config.toml
n_layer = 8
d_model = 256
n_head = 12
n_kv_head = 12
head_dim = 32
d_mlp = 704
vocab_size = 8192
activation = "swiglu"
norm = "rmsnorm"
norm_place = "pre"
norm_eps = 1e-06
positions = "rope"
rope_base = 1000000.0
rope_fraction = 1.0
qk_norm = false
attn_scale = 0.177
bias = "none"
tie_embeddings = false
parallel_block = false
extras = ["capped logits"]
init = "uniform"
init_std_qkv = 0.0362
init_std_o = 0.0449
init_std_up = 0.0517
init_std_down = 0.0517
init_mimetic = 0.5
optimizer = "muon_hyperball"
lr = 0.0121
lr_mult_qkv = 0.5
beta1 = 0.95
lr_head = 0.00731
grad_clip = 1.0
warmup_steps = 200
schedule = "wsd"
decay_fraction = 1.0
decay_shape = "linear"
final_lr_fraction = 0.0
batch_tokens = [65536, 131072, 196608]
seq_len = 512
doc_mask = true
train_tokens = 510000000
steps = 3975
dataset = "wikipedia_en"
MLP neurons of a small language model. Each row is named by its layer, matrix (gate and up: input weights) and neuron, and shows model dimensions 0-127. Each number is 128 + 32 x the weight over its row's rms, rounded and kept within 0 to 255. Numbers have three digits each. A neuron's up and down rows have the sign that makes its largest values positive.
A block is one neuron, or neurons of one layer that tend to fire together. Before each block is what it responds to, as a language model described it from the Wikipedia text at the highest values.

Description: Tokens inside quantity expressions, mostly "of" after quantifiers (many of, all of, hundreds of, one of) and numbers or number words after prepositions (in 285, in four years, about two, more than).
L2.gate8:115101180082140155093189121129115167098114167108166175109088118140153106117103157149153166106162136107125126112187149097174175147134110164102115135099122091015118156131137125164134077159093145137098101139101134090139156111186119195094170187171116101127071133103118138075137129119145092140119171114180138151067213140156126140099096075125146156165156172088187172091103155081069137130123
L2.up8:117152197131201110128163137211128181156140104182165111096126178130088146200137093109084121138185162168128103107168102143164165154202126154084172102100150056120167142153110083120142105163178061185177114136062158094154154104140123134144113180086141178194134142101135054082166181092099150161148074141138126146123167130197120102148138151117155148144161164104118135125128197123108149118124
L2.gate15:075102123126104160120128167107125105121092127096164168100105158071079127120131118098106151078140137174131150089095172190156144124096090142074109193095136065116144119185112138173170134124125127132124124082099148168096153126158153080181136076125171132162143128144108089181133094115083114153139162098164090124152153155112110108103128134111142108133187116087127152146121187116167129118081
L2.up15:155108170132162119155105127157132185084125127070141193107134161113144120094126158140154082151081187110132126159159105120116131181041077154099115126131140143105128090164184097145135095085132121128138141122136134147139133101105134139152103139123110131153078139156141123150138198115103171101108142157079161179148113152087089140168072147150193121196096119153142141112168143155155153109198
L2.gate21:181117103095091090091130091122191121076083201189122118094149116124142133107102170110097074097141140177080150121130107161117185093118069078155119111103151158098125112170071148137114124110094022112088067189065125147147189093148108129089043103138122142155143093136134148106102127101129117187162154135161062177100089196152128149122090090127128146169128123111143078134093152105158134216187
L2.up21:156083108157149161101099103153114122074064101151129095147084100135117110126130072084139080143110108125068182097089066181084128112127102122144147131190144132074168163115074087122134085117119131161085085099155088086101097049132140158119159107156104129114137154183057131124091094110128143152120142150088130132179148132140118112127112194111125155156164149126181086116154115164118143063108
L2.gate30:104120109069164119151137146127121203097074157096100133122089133105092121090153139208121184155157149134082109127049123111089134105134078157173126157187184117149146096149149151178173153088167088103155100160100133078166090158061109114136100079156092087132134119130177177111136085148081109120152109148125179154154136165102064124119139183136142101123183135074159063107132159157079165122136
L2.up30:130091089157172190108112052182165160106053156110107157151184153159085153126103102172161170154147109186130089100117134142091188042096168137113103148155129183082104147093139075163161114162124106106160116177177164105134088125129158069050109126113100099155160112145171165088119136121123105213138102157157144170143121156135073147115057134182124125172149105131168104117106132149088134148138
L2.gate43:163106081096138099146146141194078134126084130183220086104131096092119126132078166147091111065187101129150152099101066097140131101174115086166129150113154110115081144071067149118178156199079155149134082138195171161142106094107110161085112115144124107133143097141079142104128116138116144179112185145101055099115165150055166099101163152146136135113081127172173108088151096171124180128106
L2.up43:149160155132151100195158096106057140141108124116105089136088127098131183173098138124089087127117156079104129070112082113117155140147151109134161141101103082132092125141150104164103090137195154115095120086077062141099134122140139081103181170166099101144108109112143062124104146156152158184142145232189121126161093158137113078168136105108082083146129149136131124110143169106102178111144
L2.gate95:148109147140109076181157128093198123080140178103128126179119121139155122157106140094156107105102152104101166122134080106127113151150128096137159129174164132119092147111072083162163123135146123120132106099158193158157131159078139131178096059108153143132194144133072103081159067168119158100145107195109109182157100140137065143114160110144139114118156133159168119082134101113138162103119
L2.up95:113171091147114153138119145152227068131134173139140084165104107145153151103129106099130132069141145120144129120138091081170171157213147096146085144102185156141121181110149128137108135138063116104106128100133131111155101152091089088149091038118148107098125122153113111107165138097111112104087139144090167166111129145123106171111159185083103178115123119128105127108140153131168147120110
L2.gate98:122126123145152154114134157134101120158149156125116114036087115152159119131085124130104143102125174151141148077108167152107105084137168156198118081084142107069111216136105200121154131170086161131134042100101142074148140148180090129124052099132113147109099076106104097133153098122118129101119174145170113099111132193093145130102097124123119078121117155127183132109127117165107123155128
L2.up98:155170094134093138129105111151135138103118147135092176124172142127107145056119095175091130090121124169141128142144119149156090129120117132126074137134133186139094155163164124151145164206171138092134132084117106143161120105121084153143125127148123126097061082141140049037156140166139166151140168118181123169105139154157116129121139143158147165144137134176138117086082158112122129110145
L2.gate100:139133143144179109158096143120137156074138144166193129140146127127182087102132150169168118045157070066068142123134151089173156157169081172116169137143123119104138184151146132158132137065109135126108102111092164090122121161124142102127041125097144137130114119095112111161114127118097085119123123174135165132136146137088165087160125148080163099182143088154092077111096171105157114142116
L2.up100:142149140164152133107095141077091156115190134143111154153058192121168137096139118065107120062114192084115100148173107170142100164149157094082154137151127150062149118199093183158119142185134111178151196161180137121129192140094114111111076093086145131117138146116133157153151136069107116120069136145157094156130140065070063139182127119114104189146084085165130125149115148159138124112148
L2.gate143:189122160147127094184137140106104106122172105115086085100158101071028097131104163170192032155109149135109149143183122143085145120142114147114140086115143125045126139112046140110138140215156120167091132144136173176119169170104110056080113114124121107124135102149106064165109135127107165138147132151099101113122129162139157153135104113121125159099079138104141112140105155129141165085126
L2.up143:074059168138072143140114154137146129101139149112067162077153146202141145145081195136044156106146109186116100134183124162130127128170128114109176145157115096139129122188129112141169176086102127146167121201145133104164129133110166152161154164130137063108156167082166141165124134126073148103143141168120141145120156141088078119108108138128123094125152068157070117209110166101088171121079
L2.gate155:135151145097113155055179146129139096155187151172167157125095145161095145165201166168076123114089170097133136121167113152182119141111087119126143116167090113095125149114117131135131074097178027133126143088098095045119152101110094153077079112120188171113121110067156143167145078115137118096097161145093138100107130064179139149095172181111116142144139118155124083126153050135118149143099
L2.up155:116174169129150130139059141070152116069086166065125135113133158123103090171089133149118096133111090104110099112152100201155132114098125137111134133086101069145096153066117128126134156160170145099158109147054175115138114153084173127105141113153131088086136102198076074131134141125222052181142084070129103142131161109162044148165149185107176178133091158121161099189158128083139129129114
L2.gate421:105140206149129089129162136125200121116090142174102168106162073120055113062176143110082063122124140143112083103128130118148111141092126129130131106131090168085086176126095136157108083175150116113123113104087080142054103122148132075084133096150169147183170111152100150088137080121128147099087162121131097153085133131186166164093143113144107188200175100116145106048110116189106127142108
L2.up421:178109170159080174147121141111094117164145113216130152152141128126174193154147147130106122146138108135148119066113129130132163114137157098116105109090140154152156131133137164077075128128117175124111092127132131152095143133102170118113128100093131074154140115102115134101140097128112144142125167134106061090109167149160110144102100082151107172149158097171120138130107110163155193141070
L2.gate446:180152152194182149118124119143095127158139105121084182123155153104089141134118108124137109092193142132146151166180155121170105141095175192128158140154098097105129106088114093180054118171141112136140090108147104109170140099142162156122148144163089067135134177156115089102147109156133120041103072132171108118132134162163147131113107146089091176087133157160146181124076169096101139126093
L2.up446:130116139102096133134102128092140178120109140116143156138203089117114196130172145159107170091108140144095145140126129087141152171119088125168111081046079155058135157163097169086181105170149080157100094191140138164087153132091114150133166095180095126090127115132108095129082125109108149094102125186114221147066142146082112093108111166120109141168111137155153106116133087121150164098187
L2.gate484:128135077119138110089128142123176249079141184108124115122133104072114135134094141099105117104139150136147053137096106114166148175169157093100131101122149098089140186114057100112108175125155124152160124138142147165107120127156149114092138122143098086111131123219104145117139102085125152095159183108152112147137177117159142073154134159145120140165157136157153144148120167182151112087177
L2.up484:178116101136082114151157146170160152117081092102141189149175082139062170136122108116058121112095119198136083078123124093195179132134153097166083113074119096124143163127113127144065092137186131140182139115190094118117188195161114154134123151128087098142153069152127119150108106120157120171147113199128117174050131077110142101166095156166100169135148146171183192080157134207107116135124
L2.gate515:123133168127114127111142066101126111161063092095106171120054135129129085180140134087184172117168110131053109093136136168111155168132075193054171086195124137116138106101113135143155085171149123172107110171152148120148136163168104144119112129089129183128141120150103163144128107140108071072086112120102197136077108118106109161108179179123117132127128097088141135123077173126113095177128
L2.up515:109065128092136084127141035130098145172106112112122165141151123138152138092076161167121163170114063115155166075171115139130130119159134160147183115087123108122127168141152095111123093136133123121143086124086126117135118153100112137141121112111075181082171109174122159121151115118134125102083142140113096117139071208208134127101050130118135171083138113096133113132105120138137149061052
L2.gate639:067077153171149103129070127124116166142128125142157120165085145113127146160079114123138120157176134165099151168110059092150137173113130110134148172153094122119137098128157135088159137121071157101185118116163061112132096142083140160070134077142098133133110093144185134061149134107167181130086113121121088081173181128119126131157089077161075077152132119149087129103118174123170134194057
L2.up639:161113158167148147096129115098202156112130160159107098177148094123168122163128158157133106168176115170141077107171110146111176131139107099110131154104137127066168136092089072099138154119112114089143134117114140124151091150146108139188130161194125121177059171128120085136079138104174098141153097131125154179148181093135124166156128146161114111117158136095115116122126157108058140158147
L2.gate654:082070128133109118110116131080168127111098188146172115082122125115099173144102120152123200141070105136146145092127140125112169105190174122093087142065099142079107213147097107099175148121136075117157132133150166133164137094114168141129140233110126158185149144131102101052142165121154150131094132119131121143080155129163096106129133125126181103143175179110128107115151114124117118118099
L2.up654:114123129151090152168141147139135128168178104125130159109125142127100102134134122147142060137117140107083188167159134124131152145115120108123083126159140164188154115126188142083164139141158109157117123108075129181146155113106134150147095160185098157161067158110145185072112129125139177126071144120078081129172140123132195098141123158065142169166157163133063109155158100109125159123124

Description: The final = sign closing wiki-markup section headings such as == See also ==, == History ==, ==Episodes==; weaker on mid-sentence commas after names or titles.
L4.gate240:150114080132140107127099176180179122143160090108153155101114122119116126123123180116107166112068163119144070103081046173150119182118135123149117192104145198164152142103146124109119133118142127155130117177137103081149120149086103084125184118162105060154148182149051070136115130117117123176183075059163130116084103061122146120086153125108118128073150140124157063134114110090091105109126
L4.up240:170135130143130083151084094088086101121159133104125124127129131154149098155072104133101120204090138150127150101154133094137130063170152116121167127123092183094205166112124119126108082165142154079117109137108125095129114093136186180160146139132221118121129135137128146104072149167130149077188120104079050179171135140065100103101117170129165204156122093103102065141088110182140134143162
L4.gate372:152139093100107110144181076150102157103105128135172131114186158170147125139123165095086093134076102083127125139128101131180196111139160065130146123151089113127073111153085151102158135111190124114093130132077125173152115190125109142069120111121078118120159168100158110127116198120153153026105158135145123036120104170146111111161064124139120172142128144104121082121115145173158095108097
L4.up372:110120155086152182115117170157143132090203102108110079113148152116108075181152160127160077120130152102099187138161074108135128145145153130139197127080129188113128139119161133174178158117133108138126122170200143144165157079145172119113108136173132099072039129199231138075058160176086131087121089108136116071185138171128125076142032151085119096182139111151086161103121147142133088199139
L4.gate535:179156162058084132110138174163181105113087142144100090093078112118119135107120123131102102105128040181104137106122124133181099133139139132099133149073117171175175081133116080077098140150105149103089147109106118151129110124169146101153190092039173117164092147145159133170122142111127189077125132100130090122146198099192045138188129142164077105136191173153164092118127098085144093137183
L4.up535:203028121135162126103114128151156064107091125160102065120071098140131105117083144126138120122121057131095126104141110126094056106119123136129154157121092113083117067146158132149130134128170146108088172147138130158121107096127111130115198074103112117096178132127148136107121092161068154072152100118161134136092180083134145167087178134203132089157132151135133115135174137097089129140142
L4.gate703:132150165111184062127123102110107106118151060173095068124129145111116085124127097075080088130121147123145125142092118187122137062163125148117138101159167119107149107076124155121139147093131133122147155029089164108134114126108086142080151125131120144143114132098131091119131100116104138110122092174178101055121104120142155092196141145095129151148097167062206117103108137093067106144091
L4.up703:099139106127176080054139138129104135106116100140105156068108158160171113112088141105109158153168145139078056127092121048129111108103176103120075145148161113181115148150110122093062139164151096159156126080068157121074131149159151145075116186085110078135115138111095152176098132106109125045139071165109145138113170105142042141110194173179107134176145141142154095078114152127111123144179

Description: Closing = signs of wiki section headings like ==History==, ==Taxonomy==, == See also ==, plus weak hits on verbs and prepositions such as to, has.
L2.gate22:157155141118141124123087089144154149160139164188165175131179127208115110088143105103100079153128132141199138158121139151178149109182168158087140132061040131062140135093137131122151095197167065123154152081103123154141165141167176126112160120181171140142108116092121162098133125144108138147157083084185175108125106147142155097149069148138158142132109082090120124090135071102135124094062
L2.up22:063136139110103096138126118136143111192102113208197164130111036149206143153108120059110123083106098117146134144077146131087092127081120155086062124087102156139137211114131151129130112157092116140110156088123101135143060164100123119089093125124111135152111076085081110094095135106172178094116122120111159081128120127117179075183157145130158127131099086109118137103151135145180136104135
L2.gate114:177117139102082098161102099125124188132127131188105114102130145122099110142120121137150146201089084124139176117080141152161127137157123125115146132154101202132125159149072082044151160122130105134122160170174125120138113132096140093146113065043089194102128139152128112185143161132163116147143167161157137198171123085098141178121166138132069148116130104166142128117069144132119095169180
L2.up114:107131123144145118131123135093151102102101155164148172124122134147049137094072130153104142078159130149165109182090105165092160191112121146173176155121103130172123125129123135162086156159106155179108142096094161115097142136092149131119132138131123165179139167144132107182106105061109169134123141136098143140185153085144135177176033142148114143088080170145111106145081100128133092104143
L2.gate245:118089131122159104137143189148174084136134122121119105131146168168098155164133102138054136117113082137111118123082115151065139098131085082135083110094147122141135129099139149100101059177122099094146097084097197134189113173083155076039185019108134050150133138080103093060123094168188068126167109083197112099107173148157115178162144169152149187123149099138092118155195108131121122118118
L2.up245:179152112155176167069155141184185124158140111165117087104180112087111154082113176119135158070123123125112128158119147148113156147167118075163172113130116140146155087073181140099163136106085075131107131121115221127166056183128148101098115123171104123109141176104077106130154130086114123097139097155182103131181063061150084192090096153108126104174153065126145099163096116107184145095184
L2.gate297:136140106124172166097110119116167143069113149101127151144140153090124090105153156063159105177166094146152108151164129102143120075123084091132148124164156131144078069131149080114071108104144130117148154120112133076125109094150204122139147109101042107149150113136124109188142043075133175086134078100109121109147096086100136140113150118135206180128116140092103098137163146132184161163097
L2.up297:150056174111070127132148111106058098126118133132094140098150100150120148079102081118102168111141107132105157174038122131130033133144150120079129143144079115105111081152173110084134118104159104129143134132119130124078104098113169165044222141095078121092114165109036100100103094125175093094189146163133188078163109113153139148080110124120127140198111063165137130152109102066146181135073
L2.gate301:135126144142093101168098117164147118181108102108089166142168162118108099130138075166108113129114095128130164178161122192142130134118146138132138107105128171148061156115081109128181159108121158071168107142115157097130083131159151131119149130118106107109186140208138109137150116111106162128118129096039126118163125134126085085128094094101138134140172152112148199154117151106068156123108
L2.up301:174115131132082089106133149083124089142099147142186086118185147155080160157140139151111174197126094095122094114120148149138127157144172077165204106083106159156130147143137116123149136111159137089143105106133152130119161101109167106091216145115153134160182125116080069138120112159145122155118086122179119107150095180105155100126096131112055150125139146122131200126142149173113204140053
L2.gate314:154167118083120126145112144125208163131151146116162148065164123148177122076163116077124149175147116102100162140152109110155141097163080094157169139110103153135137119080103149137150130185141114074108088115108166111145159132119121095062095136092120134129103116116112097168157111159156124107164146138119142128089101157070161117123152040098116141148163116132112094108124101169155114121183
L2.up314:120046162116119151116069147111166133154093132111123174154033138187148039112171115136132141118092148104097138090160100154114081170159155101158123195127142092126163144099159188113132140084061130107107122119099105072110137172160127124137140106161137101192151111105154110188179188136120139102204117130152152170108091118189130171131087121173121138116172127131149080122108215173063092094120
L2.gate341:162101151166127112144116154166137100148116160140140189120144135105134142134093107127097098150072113073113072179138143151133114132121115125121228153083124149102116126094157067123085115121154137132175130146115120186154130079165114105070140152104181126202140189129119123150092094096138098108069075120172117136065180116173143134175102053122084139142105098127130121139097084162121073109143
L2.up341:108128160117136101122149098151144104124135118160208127132143124175135114116111156144183173121091116116113105127073121175101131104142139113117068181100076150135084130181138084121148172128168159159155140080095138048137174111150138099139093206077114107121122128109166109096104175141100132142154091169094153114184139093118142084142082110118169163208149182112057117124159203108100111145099
L2.gate368:149158101122119129181190184072137115101096082122145104134150156214131131158129129117117121143157146141167131144126164169108133112166111094157172175128096128116097133160069204081105150100120111143139156107142136054108152131149157143127061133120185117145135137115072108108059127162115130085147160125096076099113178158080145090096169123147144233206159136112102116160145184131136107124174
L2.up368:178140122138138137101164186122138170133102119181102137126129155131153175146114127104106075156143161101109106137111138116163121129154063161174160154145078166141165080123097071130021160096188117195157097152132118132159157172118131089052133096151181115149195136090099102161095169171107176164114108163135145144082113156088120133136107106094098173090148114167121123125176174157147104127116
L2.gate455:142199110178131122135117152191175106157093145110105139166128181137083051134115106161167114108131113132143137123176085137138140085113121148102075078163161147105151093112108117182117152156123116114112128125135160140161130103106168128051119145105143155052137099107096128141156109131083128103124089152113063160130089130137155171128097172173144062078195206139125099126122113123113133137173
L2.up455:115125145114130105137112143114056114106134135179130118083116138108152076188153133152133146107115075123120106152136102129135077150112096078084098114105096190155129085097149158116155141147106118070123137056186102067118109177100073108146104121151110073209091066134132140149140185078162097107151157157099109086175078109163164145210133115114059144120081170101086092120172109129069075089123
L2.gate464:134137150142122166100149162096126113150158077204074110143085110114145143126119142141097097107144151127065150132157137140144114106146094077045139091195126105127074094160120116166107134090110152125152105134095108124155145118053105113183103120113128147156053136135097127102097112170116088071094096106132127072202120126138143122149193089132115144240145112133067146135118144133076077103098
L2.up464:104115134090202176118143126147150098128116129183175077140166087141105152045082118149084153119114082076179096160153198083172114151068146126146157141118051121154081083171138115081119116131098100132082124043183120125149135126159172148071138137167184163168099129144110126135114072086130136079114113119130147132115092086152137123131172143078146153129123149147109154132151110173114095114110
L2.gate583:133094142131122132104169117151135093114103172119116165160138111172109159080137140106106171114108203126090116153083157184109127084097060142086119103176113111119129109149178151087079187101125092116096133143066090153118170158050131137108114167080142060086159123150106147101153145174117178184098088165069084139190114142133140187178120152153146128134163124148155157117141165123106100093094
L2.up583:119126166143179131139129122122106110163165073143142137089212120146139155071118087128145173128109145046166152150154151071123095069107098135111096132145115078119156117109138163121064172122153117089107180118108109094117147083119130145153177123123129165088138165086115190127173083119121136128075092150123140104139137108104118141113140109065098122154119150106096115116130104093147141139073
L2.gate593:110114070155053129116155160182174108103140143190116152146144119110096139114076130072174116113104164185080116149148142124043137094107135168151179146114167147103148127130147103138124195132135147133145104149113114081143118103091135180085115168081129141135168090105103154082177150147149114133138182088113111095134089127110098142081103114154133179109075144157149100171108119138200144153129
L2.up593:119096177111143128121137122213171147084083117121110156104098097128064124183167199098111155177121174101089117131112095144120133122120127167131126132164077140075141108116094098106125136143132096141092095159126080148172160159069099095152124130085155158108148133175069123132129163113180128104118165170165094209142170145154109087157130121086127079128123098177142087145205098192141149111124
L2.gate606:133147113142125105172106089165112179085111108174180105083116089080111093164172091163115144055110182077146098185148095128120146125155112104079067114108088119132159123160134220100130092144095133096155150068169154172140110169083182097157099093139213167107086087127091127101124105088174194116170150103085146153113111128162155130123074113110132155143076161167172133149186136052087089088145
L2.up606:159148149149115174075140097132176163139137115132152082176139132033096122142107078115074157100133180129107116075117110120152089159110146080136192147107171110159156115125129173116138090166115140126143149149102144152142068077146104140066187153177157075108122103134114165077129108120068075077114147078134163119145140159132075147110129114122080109135063079062156141188127102148115112080100
L2.gate657:142115106083109129029103063097144120128112132111164133124113149113041167120130125150113136110104108089036114134170149072101141145153100123154157162100067147109137170136151073107094087158132075119059117149120136120114158166136142155087122150120134153093158112170184086116193109143081140127111139171119188046152110136168154132195100120163121167138109118123156121104108140157128131127120
L2.up657:131128165162195017155164098135116089177150131074092126072139110135210140135150093082172094140121147075173141133116125162171152095169097146124097150115131118086100102112168129130150129149066134093153095185100193082162188097110124152158174204136071139142084133129091139160075083120142122136142170121175170134152131187116126170101106160151104134130116151137102128097086184111149127115098
L2.gate661:135121153131124111157134131104138144166113092114062133135074091096116177085129161141151174093103106115088109179122115158159191139071135140150106127057183099153116115134135124145079055117080171125111123175170153099160119131129176123161139119136193130115072112105141109133088156139069121097117168178159169210159162174071100191189097127111053182121163140094086133121120140118101080114160
L2.up661:088161174133134132122108119143171130117124077199108148152108156146135187141136112099093150137159133117175081111083095195174138085137142199125124097106098114118176097113085129142180146186155165064111129104119100117176122121175101137139131164138128124137073163147124110158095096102129081123081206194142124047174084203146159134125146018157119143089113114132140168146145086153141123127120
L2.gate691:173093134123173083088127095178120116130174104154182125133068153124150111092148144091099154137162140166108106108102188147099163106145182133131145088147062069132119093119117089124112185160124129144112081098161111068113099085121087183095186134115060113133117136065131152141064180112127103171084156140111102154137125081192165035164087163097103163082148171158099120094147099114190115145125
L2.up691:143063163078134120133049106158110117168139117146146098127153126151144115138090143080151153103120124171031097173077119133073146095127121083128161108125139123099125137121177120091088163132109093130096101097090112077113119080107045120134154116199110092108134097122174103097094109115116122146088060049105115183109130142165136071094117141134083130107125114168147101136104074112125137178127

Description: The first equals sign of the closing run after a Wikipedia section heading title, as in ==Early life== or ===Weekly charts===.
L5.gate631:182115136113166116149197127160077134141120116130157126128144163129087119152115102139158194129115096139091127096132093126087134087115167150167104080098118107099159121123112127158096139191155186123186122121145103123087089094133106148121136098095116109130085181174146105103107074109176145148138117105084150128182155134160121138178142124145121120133137165152209158090135071106083151194074
L5.up631:121104092168090165087116103164229144139092133115188099126162048176178126146093082106164127100121118096119065142107080179117161136144117106121168067110104118131095042176147192117144092147107122068125111139124109077141130155120109133191079159157103109158163115127121122177135143110159148126122143151147131100125109145189125155151062161166147156102092094148125106073160109130114115095110

Description: Fires on "of" after a quantity or portion word, as in two of his sons, none of his staff, most of his career, one of the men; weaker on other function words.
L4.gate109:100112132150119152073158119122149129081139167092123116158132157094158205197077111117079095159112126152124125114152099085176067113098117147130087175141100165121146140133141094121120132104159104159104097127144122150142138161162153138133149149114199080082112171067110174151113097121104128189094159115123089129150148125155125161176129105131112097167148177149116083123126113176097124141137
L4.up109:108148190164092102145151150120124115187110112134164083153119080107161054207163118127170193091081145106158109099123114124118101130118151125108097127105128146100157169140119114160180099131167092136140143084120115086128124156133209126071120132126109035151130118113175174095218147110136126105067132087141138158094125086074142084139131120117112173111146113103128145111114075176074108150095
L4.gate121:128166158216139134160164110138132143109091129082123126142144107133159138109187182191131108126154137196131103127132094069159093057150132081175168152096110158151141100076116102101096072111185129187124132150135143103101124169159129089123171095128058136089156175114177080099116131124125077094088096141167119153145132145127146187174144128107092124114185167200168115177087107123165113081086
L4.up121:113145108134121151117101087242177096069136144189113111128171112137130141169124143120158119112099106156168132185123168117143126192114105138121144113144100077132109137159180075120172116102202120161170157117123088123151166099144119144163152105120121140152086135141144110076086136154179143165102129169173161148147112111167070129170157126130102170174150095127141109087197181171134189133127
L4.gate424:109140077126126108107138055146186177132076120028141090112097139114125128133112153169160156123118109105121160144117095160111087157095208071132124098048131122112114139165090130129155130092109143111110083130173188174176111124108157135103174185141115097153126153158146171074115105163176091116144142105145056058157118139171159125190090162152146116136207089158123110171162195163066151079145
L4.up424:199155203121154149082131115144125126142094122108093124095074174082111168130138111097141064080073138157154115176152115139129087153093119156139122183140079160144135114190114127107112114082154145125140105163161135137160163127126161196126130131112153178165183096099131118086149113114132132160116197052085204121126132142164097177108178104125081164117151108158149126142129172104138161150149
L4.gate587:178116125218107120100131154108152095079188113098114090148123170121132146163191201177132092141125178064178144152046117126133088137097162127108135075094083100146124118084147169160107081124148149125123084146123106149102121114113132138145143136131150091109131179145096184079090137121181130178102118114095095097128163143088177123105081127087152126148127150114143112148165163176181083111102
L4.up587:139145114152116136098161150119090064145143134119104119147143146145092151134158122164179068158127140119166114118085085135134148140162109137171106128140079184157083121148095145151151137120145095213123147104121127073084133201133143118051165104150127204124204117145136167106122140092182072096180140112110141207115117111194141105108141098139177162207132124112138151102145151171180106128178

Description: Day-of-month numbers in full dates, especially after a sentence-initial "On" (On 16 September 2016), plus small numbers in table cells after "|".
L5.gate628:146067111132141121156120128126125051074155152240130127118105115094141122134087201135120083099212134098143144109110098124094104160117159121128093118095134048118143146102099116141160158177179109082156189154105077105105136136128101197094152140127096119134182121156164111145105052129101104133115164091195106201041088093123134159106098157106149136144145110078165159124107193119094165158128
L5.up628:144100157161186110133082140137075155125093209112088127165078128099176145149101184151110142146126112119136162100103089152128122113100139112158096138174067076089134153081114144128168119144121139121123161148152133108175067195115139142145115137142108095138086105128146067113166066113155140093135171103091113172080134128038136115162117139123128143125160126159148120139113102112173121127069